config.yaml
n_layer: 9
d_model: 512
n_head: 8
n_kv_head: 8
head_dim: 64
d_mlp: 2048
vocab_size: 32000
activation: "relu"
norm: "layernorm"
norm_place: "pre"
norm_eps: 1e-05
positions: "learned"
qk_norm: false
attn_scale: 0.125
bias: "all"
tie_embeddings: true
parallel_block: false
init: "normal"
init_std_qkv: 0.0185
init_std_o: 0.00435
init_std_up: 0.0185
init_std_down: 0.00435
optimizer: "muon_variant"
lr: 0.0115
beta1: 0.95
weight_decay: 0.023
lr_head: 0.00744
grad_clip: 1.0
warmup_steps: 200
schedule: "cos"
final_lr_fraction: 0.1
batch_tokens: [131072, 262144, 393216]
seq_len: 2048
doc_mask: true
z_loss: 1e-05
train_tokens: 1005000000
steps: 4111
dataset: "wikipedia_en"
MLP neurons of a small language model. Each row is named by its layer, matrix (up: input weights) and neuron, and shows model dimensions 80-271. Each number is 128 + 24 x the weight over its row's rms, rounded and kept within 0 to 255. Numbers have three digits each.
After each neuron's rows, "fires on" lists the tokens most often at its 100 highest values on Wikipedia text that the model never trained on. A number after a token or word is its count.

L5.up715:177155155147154144120155094127154115153153114140126098123154159127120135127151107119158124172115106128167160127117103104127125130109161135126127143084122082171137119077128104130091116133106126140146097117105169117110127109134105139166176139155086092093110086135150150155137127144144136104154126110116131148136102101135138094111135150085105128137096103156108110122157111091185155109126111107098138177142114142098139155123121088085115108172114123127121108120113124126134139129115126124140119119144155183083115122122101090129127153125130095118131106131129118135095096164115151118
fires on: "-" 43, " and" 10, " \"" 4, ")" 4, "," 4

L3.up2016:113119142121163086166076096146142133131134152116083090110115110076115131131122129152107131184146106139140168096082100137169110148139154112141141139150105132119111094119150148143141117145089141095118102102139151109145129155174096173152133131143138139111126142118102117144109132152113125065139141113141126083119131105085095113112103128109094128132118158157156132127147119118110139127129141129145111099090100143144128147134134164149093112130144137095081130124088129133108161103143177112136141147131112136140088103139162141098115128126098142150126105120117133159084110080120178120
fires on: " |" 30, " as" 11, " a" 10, " and" 8, ";" 5

L5.up995:123083128120102119083134121123148168109146111128145177127143136105113165153125105102127113157185135191158158142180111103140157124125144123116097159136097130140095129095150120149139119129149119134177133139130122168135103133163159106133108131091175128135135137138122154136146139128169083097134116136149145139081148117123150140139127128140128111077107109127107084146153112142150118111145114111138098108125130128108099130136105105147122165160143149112124138143126192132166116140154132153100129173099103155145121111140149110144159096128162093136108095150126110126124112123127126141
fires on: " not" 28, "t" 19, " to" 13, " " 6, "ve" 5, " at" 5

L3.up2043:131136141148157139139111131095142100166140158111103106124140124127135101125156101149144135129140155133144105138130149107103145089114074152150128134104148113124131109116117097148097129157120125149147093110098126127125104148103135130144134114146106151136121146128131116081091123144161088112118136154127101137170140105085119141084118149152106074127144141150136108166095126165138157099146139112140118102110137124117181136098091116131128141145130119143153160104122158141095117134106148132099099158132073121130100061100127117127116117113122122134148158143116113127131131116136140163
fires on: " the" 15, " from" 13, " after" 12, " as" 7, " to" 6, " their" 6

L5.up1860:157165112140101177163138123150130110172096114088162141087123156089159095157102104152100144116129092158060134081127127099144154112158190121083144149093096131119137157095099124129124115120137155138121120123091134089080143150142127131107157167115125095182121153154118149149124139107144108134100096157136096142130133088137118144127142129136101133062122121123147118102117144112115106137144149119087126156144106080141181136130117135163124113123118180152153095096105105131103160087157139143149129082108088098154138162178105118144117128105148133152144128146126133132169121115131110149
fires on: " in" 28, " on" 13, " 2" 9, "-" 6, " |" 4, ":" 4

L3.up600:140120131158177142122099116122110173104109170095134131155139126189167169114129144100172138127105140098133142097101135082124120110117132121108119104149174145122111109120059152120115105125173168120177109129114168093102085131164172130166121141091121139098108119135129123071106117098153170132118105145159120122098124118139130072111135131119135144099129180145116155129119142151123164132106100188113149150136128093163154110156139098130093101128154119174127094151133099160115178104112126124146122128161121118101131125113103115108109135164123167104152103106138110142155131156124122149
fires on: "-" 31, " and" 19, "." 18, " to" 10

L3.up658:121149128130167157075156118140190139121124113167109101090123142116109114143131132166160146123107090121142145120114159166147144105136154157123130120096099083106124169081126140130133143168134121105117127145138093107148095086122160102134157160127112188120096123123092117115144128136138114138095146147116115093160107127132127117131143125089140090102145133100082135143130136126156165116158153155135105153120109147115125129141090164083129142120108079167180130130113140133104203144152079163138133132142154106131119175122111098119125054133080132124091141152145099128155125109122160160
fires on: " from" 31, " that" 19, " on" 14, " of" 7

L5.up1823:142133146118115100144118160069165110147157102074098078130186116159127098165109113136089127161122109127146120093124110153121165163103089078147128124086097138110144139109113136139129183124094141160118099137129117159174096139107146130165097106101156122134074103149117170158152162111141161106135079109113103140106118106081133131100132123146160133109141149127128117100118088075112065138118103127119132085132102167120148092190150080078154136087153114135092151121153121139157102124109123120096119087132104120114119097127077141095179158154129131105100114094141128126126157132141147110
fires on: " |" 28, " by" 19, " the" 10, "," 9, " with" 6

L3.up1739:117146132149169151103149184108155108125130133126126118131112138162148122132170129133160156149166159101129135138173106104131151140140110126152130101116127144110127145156160131108092140126116136108125150110128151135119170116093148116112111133092165137102111109090121092128144105130109146192118114179112142095105132160153162132119125114127127117151114113124135136137132126107127091102177147101143102133107162115125110162120122078159095132087158110109118148107138115116116108138111130146090097154128138111123096109132130103139124147141156126121142090137200118125132064154130146123
fires on: "s" 25, ")" 17, "'" 9, " for" 8, " as" 4

L5.up4:141154146152158137095139132122113135097130129120150136146123138152185118145119141155174119077149123080129167123142138121147091118140118101142117120138160143077116099165129110121124099097131159079173142184138137124129159135121139149146110166111108123112158148113120138098135082117083042125036173123157101165102112140109160157134115119131124137104132132200140170159148169115185102158160115117115150136141145112157124085135110136180078120132153120124171110130139129152095132074106145114128079114128137172110140096135148119141126143160109141181095117112145103149098126100104157137
fires on: " and" 26, " of" 16, " &" 8, " for" 8, " to" 6, " in" 6

L5.up525:118128130139129114170115129175115125122154113127102164177102085164157105132135087115102103141118131117145118159157125132173160129147110116092074099142124118103145101151133118140132116096094154139095124112106147110131106111119132154166111109093114105122085158106102162140159155113104124124138173123150128112121147149102132155141131149110130112126145113126145089134120114141135087107123152104139139117119110110145164152105088159152100125107114157147099128118138137140094131153085147109106127149083094160149125132148097180088077136127132091137136149143139106129099191129132155108
fires on: "|" 60, "-" 16, "," 4

L3.up98:139127136168131121136150087146154127142127108126104148093177182121186162142125091169139160136125147148122103119143127110133153098108104116131125115138143122158153145137096084132107119142115061175080099131154157131107127145102142148136145103118120118054162145116118124114110133093150133136121084151149136107155106111133156136096141135119124135101079090163130119133114152115131156112096132121119133124109144132092171167114123123144120116094127115102121137119120086165094171138100101126124115161122116129176125130096119167131133118104135134146151133181129098122137160103136199102
fires on: " of" 32, " for" 16, " the" 7, " to" 4, " was" 4

L3.up1121:127124059148163173103138153114119121130125106130128129051141090124110126119130135134133113116124151112087138145123125145140071139156103120149108125113157099161109094109138133158104107176126159125146140149157118146125098095155169131127110138129123125146212120089110100116107174153103167130114150145096109145133129129105130132134140124090129130148128140128122112094142162100108117140107093137125109122091076150132128137140137140161121106148130134145141114128117125190150162146127138137140160157115161096092101125108131124151094137149141099134150098111131115108169136099150131163
fires on: " of" 22, "s" 20, "|" 7, "\n" 7, " which" 4

L5.up679:134133145135157133082163124137095163129105105126155109133106143119122120081141122130089142124150154132102174092168140138130133108143145076138110146107125084135100105108129122098120146110139142155125141114094128094088156169134098204172131140109137123127094153125106164143123116120164082097147112133140143152155156111157114132136131113130134114132140156162142113130156138126133144173161147126145153160121096133109110128131122144141105114146146108144125165138085154159115180076137114142140107103222131125118089146125178115101179130179095116146096150119124117158101104131111118126
fires on: " and" 13, " to" 11, " or" 10, "-" 9, " in" 8

L5.up1787:107128117120110087123120160163135217137163150114096116140098148136122116113082135142070094154143126119109129080150116136119175143175105110138082142098137106113141115138137157139171121160109115099128148126064158122113138178114136121133155147124139116099124091127160111138118124130135105135125131094119138097134103154128106132128161123128118135110129153117107158135172113139124114171168076106174128113145163121136135124117128151139136163140146131132064125122152126151126105129115128136122121162122105092132125152118060132119128107124087103140121101122149118122096137102112139108
fires on: " |" 27, "|" 25, " first" 10

L5.up1134:087100125138119122129168165150127134128148155130091080132092118105118120129132151149128141096121131142140121143181126096103139120092089109121159130107117091114131151147122155121107170127103085148141141097148150111151114146133099127138133159109180172132142083127105120119145130120110101171095125157127150133107151124154136095118113095122111118129092160123111128130140113129126097186138118130158092156172134102134104097133147106143125121136182097087110162113106144141114108104166133143128089141158148127168146109109136135154098106110100136121139097144160086111134122132110130098
fires on: "s" 39, "'" 19, " in" 7, "." 7, " =" 5, " " 4

L5.up289:125161114165142144109141161149088136136120129078110105148099114169170100117130146130063109114114087135123113139154162111143136124134144155087125093119118087125117143086133112144143115118151152131172142147143134122152105136077115138138131129104151146084094122109138126120154100133120109140156141142129126084097162162133101143128127122150132112118158105161133113131133156084115101158123126115143097082165150128118099089157138085140177111169165151117143102132179177080165152148104098145120138175168126142149151134131106109127147102126121089099104134108141120116123104132139085108
fires on: "-" 60, " and" 7, "c" 6, "–" 5, "/" 4

L5.up858:134129116117117151156145118155140117133133152137122138108161125141118171115093196114086151110122152122125120127136160150142117098132135120141119074104170109134111165118135109153143111108115124100124149149140142150105101150160119128086155147075161107169212158111111116148158108108124150113105112181099128115156099118126157140126128075100127127126125124123100190113110156117150100142115153114132147169151135133140115108162084130144082118142126127087131145149153129106129141117147084162126125162148139119130137154130129156106151122149112112113123169152121096149105096181131109131
fires on: " in" 40, " of" 19, "re" 8, "b" 4

L3.up1685:139103145166116130142159137136147135116165173119138121101111161170094132154157097124168111074119073115122143145154106157117121115125142116120110134099150135120130133103158163089122130128169114111097117146125149163108177147100116161147156128133099108163088150159136097154139128174122129137080099173137089142084154171132101133118111117104114157119107165102144165139111161113134144108185124140139146122140154192125111109139106131145161101114123107137112145112100141114117094130083105137084182117170113147130148127129113108115109140106153120130102146113089114104120084098126127138
fires on: "." 79, ":" 5, " |" 5

L3.up1738:162099137136128147142110136158105122109173103141150079107138113149104117132114168141112153128118179137099103120121154156093133098143123122155157100134093112137151096126138126123124117076131104094144179143135134112150092167117133116145116146150168103139141120132168135147128124130110127111147094122139123153151107130104100128095125084138115136150130148162114173122157108090158113119130133145137083115159101113093133154188142126097085123100118118097089156163112154145146139140156122127137131082141125101139116077113149127088118165103144095089130145150135157116157131139126132126
fires on: " of" 35, " in" 21, " came" 5

L3.up498:156170106119143154096091131097139104091141135102131152133135114105162104123151072128112077116154130122096153125107081117126125173144134148095138161116118110094122127137101118134154097144154107113103069172111112096104107117155144125137137113103120147129146167051108115078107157140133080134136107142158105123117130139119138060087144159095140134177108100108117178111090098130074134092148088146114123113133142157111110102168126128143134158139170149128119161153134128131086160148139137140140120109146156100146138097115167111105154150124129187174111131138111127159122184129117136130
fires on: " of" 30, " the" 14, "s" 11, " about" 7, ":" 6

L5.up201:143051143100121142150132117113150155129142093109130127142195145157129135165132119115140137154157131156086137091165120102124140100147179146108131133163120138087145140104145128143141139123111102124107103114097111135125099073128154132164096124104140079132140120095116143143150132092159133119102142149123147137144110133136138149110136090114149148111138184157143137116148142086105115150126155061137137113145151185130115161150122100117117120123110090096143121163148111164113155142096144165118153130111109113112140120150120134082133151134158119141095127102125116125145150107129122099
fires on: "," 47, " " 8, " |" 4

L3.up853:117151113129101132109143128102147126120135163159144072107091121157145146131126159124147171091128116140147142133152098073155140125122145104108096138130123136140137160080098121120096154145117105130129130132108163113120089133139134129123162099147082114160126160153156146146160088084132111132170118165096146129116104124173136153097154128092116185120118188164101181179129126121149127081134134136117103153152094175082145130150120133143122149129141113132142106140096145101102116125077143154092155142129137150153119154079089122138138107159116140136123114134141096179140112100107129137
fires on: " and" 30, "." 21, " but" 11, " as" 8, " that" 6, " with" 6

L5.up1368:125126092139110112097142122117130093096130120126111137101137112105122097142143107116116149158094115152145174096160108145142123110161159098154143115111153145162128145079118119094110125116146155157147094088152125125111118155154111144133076137161113136110094089103148092094146101141141142141107092137134154125117150112081117159105128142126140120147106154101127129141111163102137141135157117123077119127132143158164091127177126106114137143152160122140132087125161141121102179161145138097166146143128136112168123152102177150127099142132101151147133139095152102112122107141154118098
fires on: " |" 36, "|" 23, "'" 10, "-" 5

L5.up1430:084094135096171129117138087088148116109097169102141167106129109134124119112120117138128169134125126145160147117147126140146118081136115124112131117126123126158127170174131111173084102116073094110170114118132125128117099083169130104106146118112100172146122151151126136123143112059162155134093136134104108140063136127133096158140131132096120148152106109154095155154162150144128154160152151148114132129094121137077178136145142133095126103168177146130107142121116141161119153138145126118096122131136129117121148186142150142106110152136149118100127145151098129094146132121101139100
fires on: " under" 27, " un" 12, "-" 10, " inter" 8, " pre" 8

L3.up804:157135120113119137122107131095126120135114119146144090113127156148167150102151162098112134142116115159148107126135163122140092174112168107094163107113141124117112144114119136132103149110109122149142161112129125073128142124142139186085089136123098106162132130142112141136128117169134143123099129125104095119146129137192144101161096134132130181110126166118079101123089178119114141147136151119128154098130161178143145156155133116161119117156135169112121171146118142151120141113126124132121138159108094121158138107110109087150124134136146122114101117130182169161165094152109124155
fires on: " of" 24, " Cross" 11, "act" 5, " Gold" 4, " Medal" 4, " Bow" 4

L3.up623:154162118158097154157120112094128139081121168132148100096144136109139136128127101131104113084086107116122135142137110168122137090092141198144154115125111139153113188126093156147155151148102154108130130124090111158125131148109117157111111159089137147126109130123134163088167103074153101126109141108144114105134124121136148144150125138114145155126164122099095115072146159138112088105130141121101124129101163131109151137133100144117099116149112115134116097133131128170103130108155096118147152145131137107114144127100154125133105118129086102122152178130129066136131161151145102142
fires on: " for" 32, " on" 32, " over" 17, " to" 6, " into" 4, " of" 4

L3.up61:172117133078139103127156162100118141123123091089166133105125161113115102140098138122129149151122112080125164125095121165144135106106165162106118131137173137107106140124114138132112156093143121102109125154137150099115092123099110090123149114123130160086108121114160157135132097129142106143105140121150141088128121144152112141101112135128151121132132154162125138066131171122133137183080109139127139118099148084155133109122180131117118084155132141181141117131109108114096138119080136160067133127115125122110143169135110122137144132115130118159099117115100165118152103138106102124
fires on: " of" 66, " over" 6, " into" 6, " from" 5, " between" 5

L5.up324:131127117086106089136100149180129161088133184132107158139092126120120152111123101145096129136141164160164148130182133099136135146128103090070121135152087140137139140138119132144142171142124133117136114114099132112068073149108139159129150156141160135146135139092111113116113135129121111119151183124136135131118142142108109157096163154167114128168062164113133094156123153107118112131121075146118116134161161117131111123090122168130078124109112140164146093148146106157086156136121098130174155065131117107129149121146090130092155173123156115099123133127133121116138139120125103137
fires on: "|" 47, "-" 9, " |" 5, "C" 4, "a" 4

L3.up1972:118146099120173134113084149129148117131108133131112128120095102149117113125113099155091128164121135147097136130169129107174110133134097165110115123134077134123143164072149140132124110150155149074125151163138119136120096088149164137135121090133123150153143135100105103132117130074089163125139116105138131103117069145130073153104103158150115063119135119192141140160142132140114172116174136124165130118108098140102113125068107129104107110127122120150125123122117140141104165169165153127128098135141179122146081137116147087126118072138112142136129117084097109156096138118150133141
fires on: "ing" 28, "s" 28, " that" 10, " her" 9, ":" 9, " of" 4

L5.up2000:116142094180114145129134132119136078102118153125136119122131158116135093100119118118118120169129135133107141140119161143117138083152104131157133137147109093119099150134089133124158125113109148094102109122126125142085100112162127101115120145090131098104123121088080098127132114168071178113095127165122106138147126170127131151159147173137135178128122163127127150167092167093145123138122125134139190094155123115094101144151123139115178056131177152143137132101144172141132130166141136166131128113125128125120121117141145122118104126105152139138117082108099121107120118100104112142
fires on: " of" 26, " the" 24, "s" 23, " its" 7, " |" 7, "'" 6

L5.up1556:122186100172130109133138098147149109088118128126073151110128135114088126125135149118116160144111106131138145110162122114129144134108171090108147116150164154134127131100075138134106152091113114083116116073129147139147135085130097156173109119137073097116139148132129121152145132149139143168145155126154152111119110173132143148149147147082159144147153148151112148143102129142134147102157123152150150123106158113145143144162086142087121070131154141148092130093149208070133134111135146127179093136106119130114170108113139152094079117144147119145152130085137144132114093106146126139
fires on: "'" 48, "s" 10, " as" 10, "-" 6, " in" 5, "as" 4

L3.up1114:092112085148139154149131122113086145090139132118124169133150112116141109117155151131138128116121153092133109118127161109127147156128153153161163098145147128124117137124124103129143162132172145118098133142137126194133125153172103122134115141120111101101121139139111098153101144122109114127138063139084147164114150170064131137106109127130082078107153128121139166102112179105116093103149142167133127131138134105148116129109094130113104135110140139092120086107134126167170118156121138175100145150132108137144176155123169148133121161140113087147124150138098140112120118147122115121
fires on: "th" 24, "yl" 12, "t" 11, "d" 8, "h" 6

L5.up1322:118154154112125149154105155109185119147137091066122136139115139129135135110126112138094130150111148175099104168139164173131153157147123117145144139152101107140139101110104126138113146148108072130148146148141117126141104166135133132131125120133153102167099076146142135122136131090069149099156133112122141084110118125098124083162169141159190113104128152169181106124120128110123121115126085120118073140138083128094153108148167145172110135147140144190133123102141147147136129130127110110110137105106114109151106117134133153121133118163108124142137087139104127122156101120092132130
fires on: "," 24, " with" 10, " and" 8, " including" 8, " by" 6, " against" 5

L5.up1344:137140108156155146114105143137141099103117150105135146120148102160153110106136127143159129126139117179138149105127093104114147156151108162134136110144123101114112127142126114160130130139122135110097101106136142097131112077118147135126141171084141123122140095129126123129105123148172108147108113112133152127086155112166163167133169120141154122143090101082099132156126169141131124125139106114139130124087159094078118074124116145138127135139112169131124114097162148102060116143117110146083097095160164140151097116145077104140155135187136131124124154150125096156163157137098155107
fires on: " of" 27, ":" 27, " |" 15, " at" 7, " to" 5, " was" 4

L3.up1996:151103128161148127174141144142158146133122112097108139124110100143108113124141122108117151094119129169127113158139102146149139120120161134137153118092127136135156115161147105122139106137103112111132140166136164137139141110147126152111144119132183151099125100096128106115123138125163128157163100172124102116101091171127112175132116142124135151134126173089175122119134128112154079094103083130125113110125143137121125118120092102140136162140149148127142165138062114100060108105107105136124124122146101142151122120157141132109072135121124119104151139089114050117131104122144131139
fires on: ")" 40, "." 9, ":" 6, " life" 4

L3.up1027:146132131123145137111126169114140118135190155080118129125117154125154113133146148093134177133127177170137095103147151129082095135132134150137116115161102118107157072117141130104152156102143090124106159126159127158180148136181117114137133151163140140149170089130136139133096152131114151127145102129121136114134152068116131156115120149136097153170124118152118154127119137166162110107113088093120125097122146135123153159157121121106143074133110176111137146118149164143133149093133105148083099139139143171094152100105111112147127093117111106118154077110155127114105143135153140170
fires on: "," 20, " as" 12, " be" 11, "\"" 8, " 1995" 5

L5.up1995:144136060169176154105135117134141128160122157080184115147094155142102107119196133162179131124130127135135135116120150101169127156124178151115122115120138106108128103125099114104131185135099135121130142107123173130124104143124140160117130151129121106126107105118148126094135146109082139110121108144140151118057101113138091108146114141115139102187136149165151081116134108085115145096097134135129122129149172088158090141169144088141115114133158148139138161119109114123147148082146115098104155124155148148102146181138104127081112160167135096117150136123130110126114150133138129098
fires on: " and" 47, "," 21, "-" 7, " or" 6, " York" 4

L3.up87:132135128089140144135119122119143138130125120159123085132109104178111135123146127129142139130105089148096120131132175073150156114138128137126094131159117108123134112149149193116140120158172125118081110099172154134162095148125099137134147131113098113138132084128166126122138155133115153108164121129150112127119142123109173135170129150108135131122097158088178106124191105122187135120161107116127101146099131112142127104143144116118148116143151126116107161127136136127177130164109124094135114098155130117144093104130086142112142133097133128118167130110152149108146131102084130114
fires on: "s" 16, " number" 14, " was" 7, " located" 6, " is" 5, " location" 5

L3.up339:152082201144142096123124153075131096128112121170115108126116123106129106133116148109093144126139108138134117173130140106131100137146127151079097154127146113139114107139138121115167141164123103140117142143146150086140129185108106130120144145173141113138132113157134157121122114145115130167095129121114117126090181084144123129123113126098184136118098133112149121129145123083103101103112125127129164104078132124148134122174146137106160140122116150127086159117116177142107124130144101143139133122151165178150124082143087105140146116120121131100084122131120141144127155097080100105
fires on: "s" 35, " was" 10, " |" 8, " is" 5

L3.up967:157154121101129078160125109109089150110137120177117156141116143132123098127117069154113117116145140085143196129130096160130133115143124146135099141152111115115140140182149142145127100175079109181127165174135096156092121130162157120116147167126121079114088143132079101150140121168142115147133136128115121144094092104088113120125092124087137146119143152073162186123133168143139129153156133108105148141122112145107098130093099164105148097151115127148169098147121117106133111116136107113128166114120165115147102135123107105132085069062150116117165138150118092149130113098116142144
fires on: " of" 26, " on" 12, " from" 9, " with" 8, " |" 4, " the" 4

L3.up533:165122116189154156125122158161129115130118108146144093135136076100123136112175127104122145127152120114110094104146114099125118089150169138141125130100126130108173137176113110107109151120101091122114152096158101138155131094122132129130108123056144152127141089109130152130168125128098100150131173163106151119139107143128165137117138173160124149114145151143140113129120126148161135185126141140116092131125113111131116104168167141108167145103116122084139154095140114180102100142134103159093131122122200097132152108135133127137107108114125154108133158130120139112100157130129111115
fires on: " is" 29, " |" 28, " was" 17, " a" 13, " of" 7

L3.up1197:110130146125103131144125136167123086139098115125091143136139099158163109136152097123135145118125111146147137103135107137139134102118127122163112098131135110128124128106117116095140085153090169101158088147139137140114142111137108142155157145118145130158134152119114115146126126141196127116111149094127090137104165149156137121106094180151106117088092131120166109153164152123150106120142143100084184101117172153078084095143147140135148122106163154084150115092167156099158094139120141144126079104180089133176100131149136133146129191149144101174156100121104127125127151116162137112
fires on: " |" 67

L3.up535:103099097070116105105144120200145110116087143150118080142130163110081126125163160159104079105098158136137123131124114150094119097136133121101099082155119104118096163128128152134135157154152137103096106098178118128117139101137136144093146133116131140111113110128159130112139114156121129106087124138120103094186121107154130128098135139120112138111131129165115101147131093128118061127151093129122091148113088144138147096153149102127134070132134142094128152121115140113142103124146122084159125130132123131125123097111122145102134053107130135170126128118124114119129115152113128147
fires on: "," 34, ":" 13, "n" 12, "i" 8, "t" 5, "/" 5

L3.up937:147103141148103134143144119122146152157136140097129098078113191113108155145125127131125113135142068126087147168115160129110154106132118131109139108110136146113152134124111141142130140139149095134124124149138150136113152149131127124139122128125134099174097149123129165141093118156171163152125102155130169132137147121160172141101139091094155147117144111127127164133124134121165110152122133117119109131122106122109131132129129156152071156150136141106151174089104134096155113116115141097115117096095090133112145090173125140102132139123135110147114166102118163129103122135159158145
fires on: " |" 48, " 2024" 5, "." 4

L3.up56:108123093095125117136175123103154112102078114125146095136134146134168133138099092116156108155142092117146091131132119073164130133135136141108138123124124114149124107108117113107136132176118167123127057127130094128091081125128121163099165101159140126135149139130184154083126119175119143099109080163162108139170138131102198114121088137121142117100100151166182132161118121128119134123154104129140138105129118147136135114129134123133140108138102142119134140109123101165106088132133146133056121160143130123159094106074159117159145134059085157116139093155168122125106150168142135123
fires on: " of" 31, " the" 11, " as" 8, " that" 8, " how" 5

L3.up1021:150144137134108146098132152113143115113124097133128150126150160137118072127132145133093150143161112146123137101140124108152126132145141078080137122145152143094119120106114133117123112108144133117148129113131132128126176126148165148128146143115114137149145140111124154118152145129116093149090124122154115130122141148128148131127071143163130147127136138116189121163054151106131173128120166128121126125104106140146146163086131120136098078157175135147118116132106113168159180104109133110108133121116122142124130132129116138096147121146119094120137127120135136138072120148075135134
fires on: " of" 27, " in" 19, "-" 15, " on" 8, " –" 5

L3.up1713:168109107127138179150132149107132107135086109110157167115087125130118143121171111118126116165150105128145100181135149147119137129161137091138143134023123108123150132137120139134110131107121095166120125121166100160161170126112122079173122167107119154112128103086125129142118133132173109131148132104161093161118119079103130135118147096104144118100126123127132106075123114118140124106155158136101141113090122140138107126098134198132112099142108160134183105077129120162136120124110149092125176166114145141139109147162137147142145114109116116142111116125121136106127179095169115145
fires on: "." 26, " of" 11, " not" 10, "\n" 7, " is" 4

L3.up1083:176112097094118116135147151135137181153117117109139149154122186103115117124156151121114150127163136149116147118133157164088111058109169111093105155168134073109116148139159140146117145130155104142128119133159118157150118120130146154107138142124164146122142116120140154085121098134088100123116130090129142120084121113166136129122132130144123159101061102121099108103120121104101076119078095131104118137119123127112153120123130104109123160138089144180110140114108177108123140102161151104130136204121144157077141120110129141116152069124100129114111092126150101093148086134101162176
fires on: " to" 38, "," 27, "." 21

L5.up597:126123088155134150162107154081126177149112127147118132146148112142147139140112118136147124101152126149114144136139144103145163120166116133086115124145134105108097133133133156108152097143127098161152089141142111136086130130114144153085162148120174114092093120083131107116151133160135087120150120137128143160135116155127131102100114109130112165130127147126110137106132109101081086179127125111106138137147132143127119125157116155149114118142143151111131126114162159118138127183129102091121146117113142092147123100158157097136119127131107099169143145077112145119142149157126102200
fires on: "\n" 74, " of" 7, "|" 4

L5.up423:155135091132116140124118153156125095111139127172090113136172121162159136098125109153101087135165142137120135136172120138125139141124123109130107123141114122127143140129169108103100120121138093193106097133125148139122144107108145133087134122044192123148119154110171120135144158136119096047186108162113139138100097134161120139117116134125176137106134128144108089109149123116123115147112121171060144137114110129119097069125161139168119164132116147121109079121153110096113139157120140114096135123159153173124139165130130156146135129109131148158137163119113098123146123106101125151
fires on: " |" 36, "\n" 28, " at" 9, " on" 7

L3.up1689:144153115125123130089138150080128187126155137103143126153105157144090131111123151102101164124166131099154139142130142168102188096113144116108136129133179152157162154166139139102132169157128106186090152099117091171111112114126157138133124154153120127133134133149148103128129129120188125111109089148109147109151122168155132078174155121118178158129068139151162137139141133118104138090159114171138125108148136093146150117086112170075154144123089148144140125150128134087112139125130114119098128131087138129119154061146137145129108145086147106071101094135119116099122099120129135133
fires on: " as" 16, " both" 12, " not" 11, " become" 9, " to" 9, " more" 6

L3.up770:065123117124103131148168138174141143134118161146110096132122135125129122131105128132111085130119115082144167145113119159141172118091126101136122129148143158084122151159153110109133128149105076099113147121102147150109138149097132162174142152091084121189090114096121120083099143148144122151173147198116121150107162107139104171118111095118105110110131117182120129140111120172191144131142135167114164117129118095129156125101094148163094156091151116126129157143119124104127140117132156124089148147170135094090129075108156157124119142116150117126126121128098098152112077108105151065
fires on: " |" 75

L3.up1614:144167134109161154140124090126118165086130125130113118110097063137161133151146144142129170143130167117125159099135074142121138112149124115156121114126152128118109120143125162115092095142093171126125142094108125140151155107168132136105148135131163120133091112121148132140128163153117151088129106118126133113127141127153071096120141104117150138107117129160181117082125125095161144159133133110162143115082110135153105128147134164151087114161185115144124098142114147121142161166119135111140125169094115158126095137110116127113077111087122111170161116163101092124110119123107138082
fires on: ":" 30, "," 25, " and" 20, " |" 8, ")," 4

L3.up644:147108108108113117082169099154118143140124135123152115077089136118120097117204087147137109077142114094178157149157120143137095115137094136104145139125141112176151118135097090150169113064102073106145109097135091153134072131164141135150120148135119116177129140142135159162116137140143143151122098086105131126142126100172161125108139168154160163109120142170105111125103151100139120138128153139112124100112101156098142152094116122122159125166128147144155094103102133106125131137149150117163081180104125138132086110122111176130185125124131110116135092125152100103112085158106091144
fires on: " and" 45, "," 12, " to" 11, " |" 8, " or" 6, " on" 6

L3.up230:188157156137130101123134157143160150121097115130139101102113115095144121126124133105135190067140126121127111088154146133069102135137108149130113116098131130146105088164111108116101116176112133162115176155121101104167142132109101095127110115138169137081136118118135153153176154138138149101153129157121122142103147145122146155146174138142163124165136117132164147121147137082194150189123114121140122163180136145128109118148172104130152088112140164113092143152159128143147122135161142137133140124139178122135096115139127137159124116164135095134134135120113120126128139144122059093
fires on: " a" 37, " is" 15, " an" 11

L5.up1759:141142119097131116150095097131179122128126104115103100133126148154142102148109137176145118133131111142127143109154135133132096136094111117139130141158185177132093125129164101164131109158117117142097108122103113123108157143153126107088134126159135100140092143074110123119152173137129116084152138139117122156111129165091098146115158130125109166150136149113109164095106119118084155123152120135124168130141127173129195145159104158132129101130144140092120099119133135128140130114132138094117139086148042091165138182102130087090111100147095130126128128112082130118145190086097140107
fires on: " |" 28, "|" 27, " its" 5, ":" 5, " the" 4

L3.up387:122127115136150113172163142128120137161149150164081102120140142073122170157103109134073136107159107120147114094099115147150145142191148139088089189174106158137167150122143149145129100169138078153130101131078118154135185104147117142119154121115158100148142120124114135176120124117115158075147142123143111132113110125109133144132145108087139128066153135116110125138108083137119115156106140098119137147130092142130122127103085167152116120141130093143158095101116125148115108156100104101151156141112119153117143116085127118105147102128115125123133140128131142147132080126151105150
fires on: " and" 26, "\n" 22, "," 21, " that" 6, " |" 5, " to" 4

L3.up218:108118075110138133111196134133141110103150106103108126099130147154126111110144145137137162175133180145098156133135128126116116120130144121104198147176164096096125106109143137144143095147156107086153089129112155117101113129078153135131163171113091099110110076153130104131121125132140140130094154141110124126140105147101097147121107116108120118086126148110143144122147193096093139130114080109102133121125150106154135092080138125140138113098161145141082181082135127127102149118153144117118146141147123085149112126146138099177154137124131104154132107112150154112126157128155151149
fires on: " of" 52, " from" 13, "en" 6, "d" 4, " in" 4, "f" 4